Weights of a small transformer language model: untied embeddings, a variant of Adam for these matrices.
MLP neurons of a small language model. Each row is named by its layer, matrix (up: input weights) and neuron, and shows model dimensions 0-191. Each number is 128 + 24 x the weight over its row's rms, rounded and kept within 0 to 255. Numbers have three digits each.
After each neuron's rows, "fires on" lists the tokens most often at its 100 highest values on Wikipedia text that the model never trained on.

L10.up223:085161149117179101111106199113106153112094119152122178132120103073131123121123148075180137131148100140120113133119143149154134111140128139127142106121146141160167120142141136141128108121121182134175113157105116112148132114138121100157140117117169098142154119172132129131146160156133177080134164122132118137131117134169121149122102154128113100121158153111088092115121086095136116125103104099103148112135082109123101147138156106154158124168128077147131126142136097128112160133123147119153116098126112115166158176103107119073110125115146121138170145136126117142125168108102181135
fires on: "a", "-", "b", "t", "ist"

L10.up34:171127151087110130114111131168117166128116112155162120123131118158120113135127104134166121087172128130128145134139140119106119152124128097103102132155123115122075178117097085148135100108099125092129114131140129130136155143065100117162159138137139107093151104167170134138116089137133136142091130092121101128133116188072133085116129151116128124137145114172105179109142160162124128128124136155134144112121179129158142120152133172078064139106109079135132168125133147106128080119135180133136145135120165154117149122125154114121113088106132114152172169123138139126130146108119147129
fires on: "ri", "u", "rom", "ated", " of", "ac"

L11.up361:090130138139139148098172130152114112138147139119129165158141126096127116171123085121134119108117130159104095129139131147131112121144152187117147114150101081137132120171145106115085115120140120110194126170114168094093135136105125096142124112122157123136126128140147174095127164106105133129147136107133117176131144140147148111134130133186153105127136110107075092115146107103146136104113123105129102137126102149147155109191116150124123135129125147134087113130149125150120129111115104097175127094119103141169145166155119149037147094142135160146190116095117128140094112108115151126
fires on: "ic", " original", "ous", " new", "ese"

L6.up506:164163081093118110152128154169101143128156136123157140120123154199190083095126147172147141150122135116136109151119160138115137137114139146092091137142115085116100183149105100130159156114126100119122104098144120153110108176103083122132114148177104114156102110171175146145112140150134104129114084126121137058146117138127139073130143171100113099113150126113148147120117158123120118123095140107155133118135152137122151118089149160099107136111117107134134119129135122167114104100175126134153096111134109168101120118124132129112181157115096150144141129129148159130137130134105136113
fires on: "ig", " for", " of", "ri", "iv", "b"

L11.up644:115151133114073127110162171134108150130138138080139146134148132123135150158134121120157146132097126121099156092110116096111115159153146139080161137145170113142124111120132125133119119140156120108094143107153096145119117146111133178101165134106176121100109104126137125146136105149069115135178102134103129132161116154099123110113140147152157108134183133116112099182141130150122116092107143130148165115141085149118114112169119184106135169143093109185098118112123134124146120140119108143079137126122093116106145142147126152151116100125138069115177128121089111124165146056141128140
fires on: "i", " |", "h", "ing", "A", "e"

L13.up173:166105122133101151118105145148131162135125157130096103121126164114087137135130145144147138151158120141145146116130127135114097120167133137117095139139155150115089140136090141153184138140137167105132107152075098113105154147115085136103107157139169118135131172073143127094144155167105168168108147099156089125101088094146154135177145178109144150126113118152122146174156124100113109103114147123127157134169106144117106150137184162121133085097118092139144155110118122130109125153129135106128127134106133105191105165123123095124112133121123092157118145078104115099112114113127163119
fires on: "l", " L", " l", "om", "-l", "os"

L10.up734:086127119121105200103157140088087157106158119155140146131127159090142092160161075119152135097165144148118124160153114136124114133097124137134176117162101130092118124147127108163122144123096156128129128135117119115140125138092128082122118137108109114119165119131132109121157127127169130128147097091091096121160124137155134123111127139138121150137116125117079125111097140138101151131144077150133125136130146195164157163145120132120173135168154114126091115102131128125126109076142175098163122136080151108153125134163085098121114151174104130163113159156096122134164144115092142124
fires on: "-", "s", "ic", "/", " and", "ur"

L12.up552:141133154123109101138105101120127137133148133114118146079084126141115079161179108135112195136180148120160126105167171127127118154147113109144114122158090146113110130137111134116112078141124150168118139108127164121143144102118088096150145105094144118131119110172144146172136094138110147150116142135137129101115108174126146103171136117162172097121120087091120113121130114102133116142121112110175106123145133152146128156131117164138125074125114128166165122114104081129128128148140137111101159168116163163153149119126093114104173189139120128155135122129140142119128122112059146157
fires on: " C", " and", " st", " He", " D", " I"

L2.up737:096194109130112105112119136167076166102141170131144125131138134140137107119085113132176144100157084137131127150131125108139066096116163162088127112136140097126145129111124144142114111118114114117101129121119113131119103176146095117166146148136126118167138132129171112116147103126089130188154147122118165095155103116089132089162153136145109153133172102116106129122119145092151147145083133107145150159134117135154152109141120119124144132147136126132144132148173118105107145073128128107106132134141129126148103164128163106088173117112156133132181181124112113155104112086124161079
fires on: " |\n", ",", "2", "6", "5"

L5.up105:144142121096121116099140124159107125151131122101142159141090108148159123139098138082128125158150146136116128164126144098141133146129128115081091112121139095129106150126168120135106125138137157102093130104092140103129149116126126132144085137126102107091141142162127120144132123165143111174110158175182119132153090164117116111148125143170120149136124146092079144128109140115073135109153107095173134120148146105163151167106212131088135132154097117138128151142099163161164152160157130125140111120144123131140117153143144111127109134135095104139124130078058159146077113122114131088
fires on: "l", "ac", "inc", "e", "duc", "ou"

L9.up288:123159125120111129148122168088149164124146144092115151087126154141131148147141145125177171155134107127135132133143123161118087117128124149132181111168142171115153128182080124113129101128153105146135093157115098146103129155124146101143100108138143109142131082143115137114117093177139097115154138140126115115125124143149151160088094118124075164138159104091180131112134107132137087154102116116116130133110105152095152160098121113152151127112140066119111121111120161101079148135100095077143124113124124127154149147092121130091153137168153130135135125148120149130116136131141210110
fires on: "m", "k", "r", "z", "-", "h"

L12.up697:128150118112113185104126124101126094150112065141178184136138159106121117118136113120166092117140152135096124111143142139110152154123131179137139137159099125128158160140155149157146157129110161162145117184138120082174086152120119142129136157121127106123154101128205154098147132137122113075138092106103104092161081146124169100132098149118103081124177154133120109081115125158116142101127103158136121107114149123121129140122147134145119151142102115124143133116110125107125157095122133112126139115111148108170133113138106121132130135125096122109130125149090157100168182107092143147
fires on: "-", " ", ":", "/", "–", "d"

L12.up208:138121102118155145093120152167079162130105123119158155119107153122169131142118109102158140142190158148131075150147137146133138121140130160126109097117108126157161111118142144129088132112127169110152101110115116156123097157108101119130122110132107117122117110115108110082104129125152133088120143147155122142120117147133148128155103133121085108098189125115095140129103174092113136126164141076137125110106103114147098100136160115115193134186115086121126150114098154119133074135133124069160120129151139163134147163140096127125151138124111112171172121127085114128122124148163178104
fires on: "i", "il", "b", "ol", "er", "ist"

L12.up741:144108088107174159149157133184115162149107113101106141120119145114179092144124101133130167139103162173125076104151129132128142128090181130111159121123126132178192130144171118097118161142129151105091127111101143133093096147130133094119132151149120115107126137116130162120133132130117144120149120112134152129107137114092096090179139130188115116162147112141101113114170101104113110104074124110109099122125082123119139129176155120117081093163145129126159119129123087127171152156117133078142133125114134101142152125122166143117139132129144149118139098087112115145130127120136170129
fires on: "0", "w", "st", " first", "ing", "b"

L10.up718:125117103154154150136117102133119169106126126102138147135115165133166123114122135127144135101111120154129131119140178182133122108161139174096150088137100074129144129151114094139107071110121138150158126150115113139102110127128131085159139151111075114118117105130140156106188142119106080157149116119128110130153109108155171119129139125125086142179153125119151138123147147096150149144146095125097121118131144111134124134138140122139133138095155095146169163122099060122158112109119123083118161113074120187140151142140135154102114160165114130114144155134151104163105156073114159149
fires on: " the", "p", "f", " ", "b", "g"

L12.up83:119095147119143150139145153136103150129132111134130175135111128127107124167144140115150138156141144105122133163109126118107090110106110090092161160137113119124098183144165123148104111138182172106129149085086133131157103135119096137146078120098119113156169150104118136159114125194144157165131121115150102175114094144138096131162111113138086170131126118112145139127177148099125112127124141061156155105131172143131143141136147115120126111152068071121170143154139137134128128114109122115137138094132102122145128155145131093104142142133119097145135160082072094151128110117128133144
fires on: "on", "l", "ir", "e", "ur"

L2.up346:120135138107131124090148149140125113107177173100141144113078118131158088131071172129130116125170084119105153167139120164116116099117117115096101135151161089117160161120107156155146135095093141116168088153058139121141090119165086132134122162114143101153108142133162099173147157144124148137098134097122132107122092118112123128134139129125135148123114107128117136095148115111142109132158157140121161190087081129131129131169136157128141114125117149143130133109165160098090138143123099134133137161141149187136135101138144117162115131129166133156134084138130140155121129083098139119
fires on: "\n", "-", " com", " Gen", " Class", "|"

L12.up595:105142157130187095167184124079111133150119149101120147119107167110113128155127152082142167157144122140129102096135143143123134086096108075177125100140136134141124178138161087203148162102122118113152084118131087126115092160112156113117128161135135103133139144157137118123113145126133097128134135109117092114116121138130092160120129114115130090148137129132123155126125133118131113102108105154147120126121155133155158133113124131138130156072103151134173115158113139143080108132146151148093087139173130125133145155130064127148156128084140127157128175105118117155092126119097154120
fires on: "202", "°", "iv", " ear", "ath"

L6.up624:108173134139157139147133175141092148141110085094146108155121123129147073137154114122127126134132141120092128175132158128136135128140099201133167149104141136118126128146153133153115136144108145148127145170101139141158137131118105115122150149132065107159091140115160096139129114109156109101105095141120150100172102178115104110126121171128083105142161152095092139142119140087108115148148137139099122150143155130110150164098167098109139113139183129123136111130087145142121118121156136118152116101117107141103119183127122103079140127150138122147154117119099155106175115111072172102
fires on: " R", "f", "ens", "n", "x"

L6.up618:157146105100113116107125165146101145107138138089121114170106130144143148130096165090157137155135099144082107126131109108111171140133120180145132151157129095100120131134141119101118152100098136110130115153125176104137088120116057098160157126126126102101123103144138106121134117143132135116097141156104139102155132171113175143112134134098168143137168106130128128158104134123115124169134108129141129133137121077147081161137164138125143139141151102123116115138097097125145094135121141122117131168137101180135082169137136081113139090105135152168171142175109097189109126159141136160
fires on: "m", "am", "a", "f", " al", "u"

L11.up84:131138127122127125139111132099129176147127133134168128091133137067149068152158077091156122119150053134120130117139146156113139162068131164124126092108103156099143141154123133140119150117164163140126100116147148132141147126103077107141131108111084107162134103121158132182128137122102180084118102147143122129152127158081138159143112146159129141125123122104081128138122132103131085139114135145131122136117082164116147137110152103115138104165125145122169151144077109095132120113124114114157118122112126124146123141112115093124140164142113178170152147130152134127129181157104159146
fires on: " B", " T", " N", " F", " S", " C"

L12.up752:134150055116116147133132141143167105124124125132088131105124172154075131108104139121164130116081107146137161127096138127111136130127132143134168154148089178145111134135065126102152140099153088116157125108085103150144093153106096134127100153115166120140090122159154180110147111154139109177125131152158123112151143121120129135157134161121174108125147087112130122114173140115139134141138088152121143083140085145154145116134105158137102126105151126142076154128138081121097112131125108146102137155091108170123082129179144114126149105170129140141159133143116135103114116120126135104
fires on: "ad", "id", "el", "\",", "ed"

L10.up463:135159128144134153138122147100104216134152136121109141148170133115138126100153104117123129132179075140094106135143110130143153131111145218130166109136122084082153144144120115142108112158099145109141139130116098083151100122137055116103149136110151133147103129124127141101112118154112100133133134137109122122128139200120154143105163117099105155166157133130114114149124127122092140149153100131115143116106100136165119188140100113114144120137152112137121112117147150080116152074124141094150097095134134153135118146145178121107133156122111113160139125133104128152118107124082136112
fires on: "m", "v", "o", "is", "im", "us"

L2.up362:152136144153114114117134161147120144125110171109149141080132194113105092159125122149111122157141138113129157093147098168110130148139137159135095118142160121124137162175127131134105131111129138132160134111146088171125153101095102113118123152135108117134156132161107160153090143111150116126149062122114140116097111112151114112122110177118172119140152122080128130126160118085142150143149114137152144152102170123131143148143137183116100083157100128113168123120110148149125149093168085116101143116141135133108083097123106105112131109145083123116134133133103147165153180082070109119
fires on: " /", " Lou", "ö", " Or"

L5.up562:096158120110090184183093123160112203114118117126103105111135123108161128149118116133147124134111103139109124115152141138151163146127138144119158139154096118118140096131123118121118113165095091076136117165140141168128172143042119099157091126137111114123125085183144151105128128106153149180116101106122104110113149112116160148123144134168167153160134125170110128129125148142108119122121129134120156101142125163116130137139103139076115133131142124138122118111104100096127112127123160123126106164131126134193122156120127129119161079157108146157131116136111152129100148149081110082
fires on: "ad", "al", "ak", "ed", "ang", "ome"

L6.up60:095076131141091146155126133147075127107079107109154139143152147143153127135090135086122186119145105133099085116144102121137136101147124156128170116174103110129088180129126127148132109176117105143115092137108093139118109165114136137139124136107153124160092085204169137108119121137093118124122112146128132153121135136116176135130127123145149117140096138136089122113106111143112116162113101137130114148142105162139127150134164118127103151112133144131134095104143127120153138099201119136130124120106122104115140155138122104155173155145086168160133111121109151181119159129134118064
fires on: "y", "ur", " S", "ish", "sh"

L2.up219:112137132135116120124167103123081179105123159086166187100123131116144091185121093105123136143166140125105145108146092112131106129134143147116125130141131126139100208160104153174150094141139144131116138088098130155108126138127111086158124129148127096128157142139113140130132124182136121121125108120140070114109109117112111140145165157140141102131177125082117124109134082135109109157103137124136141139130085145135116173158161153117154108135128097137124138126121132145088095118137100101141142101117095163102139139142141092136133178147097148176170149121136179093119154158128116116
fires on: " Mc", " York", " Sh", " Tom", " Angel", " Canada"

L6.up83:134107125085137136106114171174116117096102119080126124134143124156138084171138149099135145121107163142145074110131126110102128104125134121129127127098170140126136149112112148101135125162136128087145106113099132138115147119063088101172101132114143110143117098166158103138104105135143149171105146059105126125170115140117097117161133161137175126139178127135110143129143124127098114175124086112130163145130159120125079158138121181089103148139100135137139128185148099133139122157167153138127108138133109126095152140125173100134139155151111099145169154122104127105153141135100133113
fires on: "r", "ed", "qu", "an", "rom", "u"

L2.up168:079187126117128141092131138152111179126136131101113168113110150130148073166143135140147142099166092129140142136161145147138132142120162198146116121137099074124167155157091149176126113151129095125148116117119137152117087172141087095150118137110136117156138129131157133147145149128097125147147127116145161118149090119121157150164113156151124139122148093053096158080133125094112102132090149106098131152127118130131131148137120157141159136150130107122152137108123131107088146063110100106107125130124146151131127165163130117104124159121137104131139106105127143139123126129120182089
fires on: " |", " |\n", "\n", ")\n"

L11.up448:143124133088130185145157157142123130114114140138121156059115120174129125153081130139152108161114078109132135153095133109142125097122132128090109105179118117104150127111113151070122116112163130064177149090087132138102091150134144156135144131102126121089111084210128158126146120167157156129159117135133133127112111134088099123160137138144150117147149136142106132116142091120153139098136128102160132137104114156142133135112085165115118113111086119139123133131131149132109107135088111155103149192086116122159132121127132143126160104129114108164148132146115138135101163129123146155
fires on: "ing", "ed", "ad", "nd", "K"

L9.up87:149149150156131111122169139113135148100145139099126152127124175125105108148154087133166146140151124151138104172178110134137141153134086152126143108154184170094139123163133128147127119135135123164107150165129116145130095069122116141148155108098144104139142130114078125107098108138075131147148135101120112102096105155134145153120118154113148124088127114095163100119117129102196121169130151120134139122130123158148149104119123114154129118148120084127125097159106119092119140159134144124139119119108100117114173167106149063111121106118131116139159188101141139111162162108067134156
fires on: "im", "o", "-", "id", "ad", "h"

L9.up378:158169135146129121086146095106107155120089112126151126127121150147140093149135137150112096154133165127087090145125140115126124149139164145160156115135152123131135145136158117131116114147133099106142118086132165173143093115073123127140111123118123114115118115148155123141083202140132153136111077161082128101132117126112112107122089175144152125131119124136062125144154112141198145094132082119135139101123115143149165107140163154112081119165170115109106161105122162115109142114163150131104110135126113139087147164145115100097137128154141146121177146114143151122130188103123129131
fires on: " ", " |", ",", " Gu", "ad", "200"

L10.up419:154177164137088171153124134125150156101146153128138176125134120094171150102107129088138139146136146150159061111125110111129099136139108123079166148169166149124144131106116138134146098138084130115126148129111131103128133140144157118114126144084133113156123085109142176133126163129113117155163113122153064150126107153150189143155122128121168114091111148087115110110137094128131109107153166123140149112145137153119086091110180155139131145158137175142139132150093130140108118115130148112119110097092133115100167130143135098154096105129132123126149130131091159096104135114085150101
fires on: ")", " H", "S", "ut", " Z"

L10.up102:091112125139116181117143152168082151100131125125177122127163112129160122148107131119122140105159083144122086096111121111139100148129138114136140126080157094107154150106114142164118112165133152140148117167096159138140124116166074106121109144095103114100121100151128129083140177133140086135134176129100145134156095145139113091130143160165123117137143114120093117089156144120167128131097067124107139126122143139128142127175170127084089127139171109121106124098120123124131120192149133131143137115134106159125145145181149105109135154168094122128138100115149090161143149128118147130
fires on: "s", "0", "4", "3", " |"

L13.up404:152104130141102117114151108151122125105137139134165143119169133149132096140116104165111152102096155186120136140103122085122100102148156137156112130121096168140128190131109125114126134127125139129125131114092129181098156104117132109163150131088161121151085123144185118101112154131096118180138108119119134108142096130124138102137106186164125145121120148127140187126157094142134110136124122135100129074078127186113100112129174126121095108148146107106150151156175097136119104097126104147130123141089132112112144103139144097125133176181160127137116135073141126122110130115112131101
fires on: " in", " ar", " team", " club", " following"

L12.up460:066139110123138123141146113172102120138093148113154134142120104092121120134086138093134183114115104147108118108128149131134121126177142124147116123060126137161160143094133143143136082095113154109175145121060121126138102136145117096121097127121141120153133134204133130151162157133107149160142113110132126169144105111136101143139080165153136137094140103116114148122155093130188142139161100118136132128099082135130107131161139134097151127138161118119156142157121131129129119170112109115127113124099129145115106132165137111091134153184125165125178112089099145167101147102118139126
fires on: "4", "0", "3", "6", "s"

L11.up81:124140118149083114108144137138104135135134134091118117139132163094111158152138126122136109142121128126127154159152142117094090156181116163127118121119155169107116097142105145116183111135134133135100102116108126097133179135127104135138122140159134111129124138114115152141119154172082190162140151125142132175123118129122139105164151110118139095146149098049140139157152104095155145128139138101125157168105119127108121126110132196132155122157093108104075109110120108144140106130134126126145124101116081116137094142127133105122140119155142110115143064065056129121148145160150119096
fires on: "e", "z", "os", "ut", "k", "om"

L2.up232:165143111118117132087158097159103170108123112103117140131124129130124100133166138135108190083132128169149166135145187105151121093165130158128141154175116128124115167145108099196125096114126142164131133095117125137152111113116119086161107132107104109136142142118140142117149103152074145165150100140139111100113141132081123103142113155095157131138162101096127128101116114121160159139087142097153135144138147140154117167103158142134087080134177102146122151137144125128102128132105144087127161139096114149112114133106118103101166139125122107141152170131156152080131108143091116126
fires on: " Ch", " but", " He", " as", " and", " ch"

L2.up733:089155105118132155144149139114103179142129156114127161122127149132163096119098116130156157108163084126121132130139146129127130127137159140124099139144171098131142129133114144145129090114134118140166121112092165128131107147078118106147135124097092098141153101105184120118140137132131144155088186129151135141162094151103135143152118142140121146132200114098117106090175138123147116100111129141096125134127112174158111179169167153135140138135110114142156117127104118105094106121090075092147150158097135146123115132130127061102170117155157109151143141152128134177105146139119165097
fires on: " ", " g", " ("

L13.up666:153114171101132125156127160131113106105122155126104122152145169137115089123083128081178141128169107125122116112110143133093142120144120121132163140144113154125118119111072137098149154139110141172116106094096088090123094155107123155130138113132104097124109096145175133091120131135109092151138151141149149105127149146121169128165147152148152150142141163120146116113099145137130134162128144133156120187147105161123134079121122134125191123116125149172172091144154149135085103105170105160130127101107120121120138136150123069136174117135165176121112115105100110134149111144101109087
fires on: "ch", "ul", "ur", "ac", "y", "ak"

L12.up420:104129131131074177135087165115070174100112139138117101149102120140175148133145119078135151147142131118108137108113133110103109150119126124133137139179116124119081141166127086127151140150140120067110136091133148112114104105107132103151117154165144121173174099166158151101146166139139144135115101150092083125149126143118146087141115094156153129098122107113118127107140115137156124145175123112167155124101145162156135156146178161068156148113121143130114124129121114109145090100116132124138106142130119114108111164123157096137129115155166132124168161111154146136101154125108085116
fires on: "am", "u", "a", "al", "ak"

L6.up765:106161124123109101141108171131138146113143130091081135138124163133114131143155137136158092174154112118101103157171133098120176087105117166139112114148145098120147139138136153151076108194112184149140138163127129121160145107101157116134142133161128112146167146101148109094142144105132135088120157145076124144103125170098159103140123118110110133148156132095138104143114136101144115111111157154139161138133087136174134125143136089135139097115146071127137121088141156108112140145116132097141140051141130147148123156119148109112153132128132112154132150109093139149130125120093147065
fires on: " ", "im", "v", "ph", "pl"

L9.up62:083134128156121146154167171134158151103184127101133131145125117104121117163151129089139173084160158142128132142099101152109114096151105158144153104162114101140123130118153121099108149092161155124150099125125106109102099114078128096141119126126166109140119111126113146141110149145084112143145131064134137142138119140141170148093103110158131155147150147100080111098147101138121134117086103107129121155110097183112104123116127122134146102124159118141116126139159134123097161150166111094142109106142148121203181150161137130082131147104124119160174116137118139164132134121101148118
fires on: "ic", "ass", "ous", "an", "i", "ist"

L12.up343:147116131097101143142134152195118145144122094144177151150156128144148106176112111105110150131113135145145088126176119125137145145104174131122165097124078131146135095142103122131151132147143069154087107116105128159155137139067132109148128105110162117135127096162116141116135139133131174146127118125142134123144112164139127110123179151138160110160112069112082151149107165105175100177112097064106167100118136141169139131130123117116109103155122130102124108148150097137153106089128138136150109171136097130119133149128099115112139145139087114149141151117120129090096130111109107126
fires on: "ed", " since", "ind", "ith", "ad"

L10.up287:094147154158134111086089106127147145127160145110136135096114135078109109154170102119156111105163114167144161095167173140134073175126110152175173143104112097142119156177104179184113137124128148114095113124140147135100107141097104109141105130122133109111147121161130162119111123143106147116142118154163107069094110144119143134111100153117117148147140112101138143124139163117122113118136156120147125138127102142093145100154085087103169094129088130152174120102142133120080109126138114114163144143103112094118135156111131120098133146156131148144139121114156161107155155132121158156
fires on: "-", " C", " Gr", " E", " S"

L12.up269:095115106137149156117152114172128114109097143107068172140155158122159154150093083119091096123101129131150139146135146097114124128097130146118157114146144146200171138176127143110124119101112146109065124146113161128082160111139120139158111129121107120135137121173138136107130107164094105156176165157123148111132111142143119146138131157161122130136133112129157144103121097104132127116118089117121140153091140150161129149128128093091117140132133075114173132096153070099122116123105100093138154158125100147159126122143136112135146097193128122123148108105097113141167122145115140092
fires on: " w", "d", " F", "ing", "w", " house"

L2.up173:086178113112110167115139123117073191145132132107119147109136159142133090136117113115169150118151100139134127130120117115135096135147202166103096142160131064135136132150113117146117084155114139130127119145108154152120125124125088128147140150126130112175161105170191112152128156135100112138149110140135113103173075133096144124155110125165124153113166107087106137099129127105134091106091115122098142137124115149188143138137147134130137133127138090132161157123149158102107110082140093097119137090107133143122120184124152127121160130135117138131163150108132124137117145096105162102
fires on: " |\n", " (", "|"

L12.up470:078157132124145133097164118133146148113154127108086143133128145123188155145119104095130109079142132137175096160127154143136106087128099121164134118152128101118156146148153123139157103095128184140114103138064152146121131159149117099113161144145128115183126134113099085116156149165153123138161159124127164131104106107142142123153136144166119133152102096119129118090124108117166137119136120092099126165116109156109133125168154145110124111142173127127131078155131088120125144148111116107139114144105175142136104080122122109112108162061122127125137112103166151148129115108081093117
fires on: "\n", "-", "ject", "w", "we"

L9.up289:133130118168140141130107196086138184151133150091104141124134156128158129149128112147210163100146100133147125121169098172146138165148160180119154141128097153119157130124110129152133110108152120132143104152140131164140094135176116105100134134126104116171117074151165114140101110157107127167129133115117150113141109122107128113088150111103135094096130126064155086113144141143130119134129115106140140104117093143116117112136127117149134110126137099124114128137131112071096110089173143101114147102144104118099163157109100121121132124126130156147165158149151141132184157104107129146
fires on: "o", "on", "-", "a", "m", "ta"

L9.up440:088112077137122109125183111139132139141140149113158121090101137114135109141106135106113167102127139146139173172145104125141109123121161093129119113168108100177119156126103150127158125084157131110130125095110135147122168149136117129157147136122137118128130118156146116129151117158107174164153103093127104100108098134091111101151113107155142123113103130110107209140133127141166122070078127093116109189137096155164169143111112133122150129072103107100099137142144131143139160124164077120137156122120143109147162113120104155127134159148157108167114126143109105093121117096140143141
fires on: "our", "ourt", " new", "P", "oint", " pro"

L2.up227:090181127092122122100126116154077170088141154096112122104156151139136117176135130135164125113159110136138125156126124149106128146138159167114126124149130095099141129133104137166129084136138138129109097156104150136134085160116078102158141168143130116153104117166171139136138139180091133153156143139148107106184070125095156114144129125137114113137162105110119135073160145098179119138132097106124180156107106147159160114124116144094134132127138112139145152138154147117120162078142108110106114113108103166151130140142131108097169108167122116136160142118119144124105131086125147107
fires on: "|", ";", " the"

L11.up175:120142146097124108114086142154107160101158158098122130127154131137117137173138132108099178100123095148101068119143116082122124127150125158114175137134144131141117129137142165174129110120114150113132073140116099159166093165083115123132127135110120123147133078136140096104140125148154109115119159079109122099124092145136135106089150124115159136148158136083114150133099148096129094199115091144135155188116147111149116139129091106117115132134136080152148113144092135123085154124099162152141105120163116136141105168092137139135153104108144114136127133151156146138128149150146080157
fires on: "a", "an", "m", "if"

L9.up523:117171129156114152110158110119096177100119123115163106118111103089142095104086133132162159141129067124110129109118126109132138129147158130118174101116116108117095181107114109127169110134151116097102149143141130128111130143101110126153109150085149120135105135128173144174102118127109119122148085136139115117160116142115137156117102139168178068123134114179049142139141136154148136106085115086151173106129141139129117131158157141087150136116106100154121131151155103122127138067117130123104120166129098145106164104168129129134127122146174126157153134120126156128124149131156156110
fires on: "N", "A", "F", "K", "S", " |"

L11.up99:103160149127150148135158104136130120123134188105144111123107144139140111123133159103137107138116111134115130134134109150127081155113158105066167101114118124153137176120088136141118116110145086143161158082113103100135116101145114124139167126137136119108122121174161143173136136175102113133126112147168127131140113120156160132131090149121142108131111094157128137098147123122120069072137097099159155166112131139186121149159120184121120123133087110187131128169143132119143126141094171118127135094138085138108103159097138147131130090127142070116141103147095090139116121110107151125
fires on: "ing", "ed", "e", "ive", "re", "r"

L2.up683:110180128104102124086156178123076167121162134103118164125107134125125112122108164119145125112147095135114124126156122135123131153163181189113107132142150065161122124125110160187110111119130105128120131135126148142143115126115105122162131124127111109132141120121127126157145189138091118157155165125138118112186076137104099133137113119148127125142135099069097148083110117080117149165101120101117134159134127161122155141136146125143155118139126082128150164116134124112081121065146126087084130134128125171123133141167159122115142109144151121137171144115133114168121121100120143140
fires on: " |\n", "|---|---|---|---"

L5.up287:147123117116065132114116135119107123112099109112188113133115122108147089103153087135124126128134090134128167144166136094123122148129088150118149122175114083095112172151127112109168141154116149098178134117173180165153134102094146110128103131093161120105141128125160129144125130139156135134110114107108094061135105164129139130140115106129188151144131115148093144124098137155141124139115109142115125114136146132156139165162135161126120122110118131140101120105138112113110122134161124118093119173155149147108141130197144076140078135139151089145145130156067148135124154139092114124
fires on: " Co", "ac", "u", " co", "tt"

L11.up442:153140104154133157153117116089135115119155109139163076074134137138126109153115120149164159137113113124169138116129105173134106123131165156119119149143161110120076118158115091175155147135181102150139126172120128144139104158130122097160164119119071113137132105134174101149128123119101141109144147132178094135151168127107135157127150107096141113101113126099160126096089088122155146167116124134116163130109127154118140152121172111154155114123169112082147146103126145104099123110164125109087126105160121153104132097122162105106168115128121136167105085139145093094114132122132110095
fires on: "p", "ings", "h", "ap", "pt"

L6.up130:145126137112097090104140123132127172108170160115115197110122134134103123153143096118144116133119135131139183137180127109118113149097172137145134125167139117108114151133097125115133115130154117145087140121135139124145112165138133130135116130118106123116145125166166128076128114117129139131150128166131104089127127169113132114143096169112098116144164123088127091156131129120133175114138098125168166134125114098128154150123126176137103077173100092119121117113132147186137118087082113131108103110083087160122119146148141158062152103100136126120140192119117149148102117097102148100
fires on: "n", "ac", " of", "as"

L6.up399:149151144134127137104142147115144157132134133125169152082148132109165093164138129111111120114114081178113124131175112132130142140111160121155122123119166145127159153138181063134125175126137155080145133117155129155149133106085132134125108136100123122151090157119135118151103101116125108096134076153123139082144094120121146080154108192154156128116153130123125117129124130079162126109115128079129149120125108165095173107119172129124094140150140131119105150154086147103136102095153128129084119123128106110089079120151132091134165145165104132129140159163113162114156135123123139130
fires on: "ad", ",", " Sw", "and", "os", " +"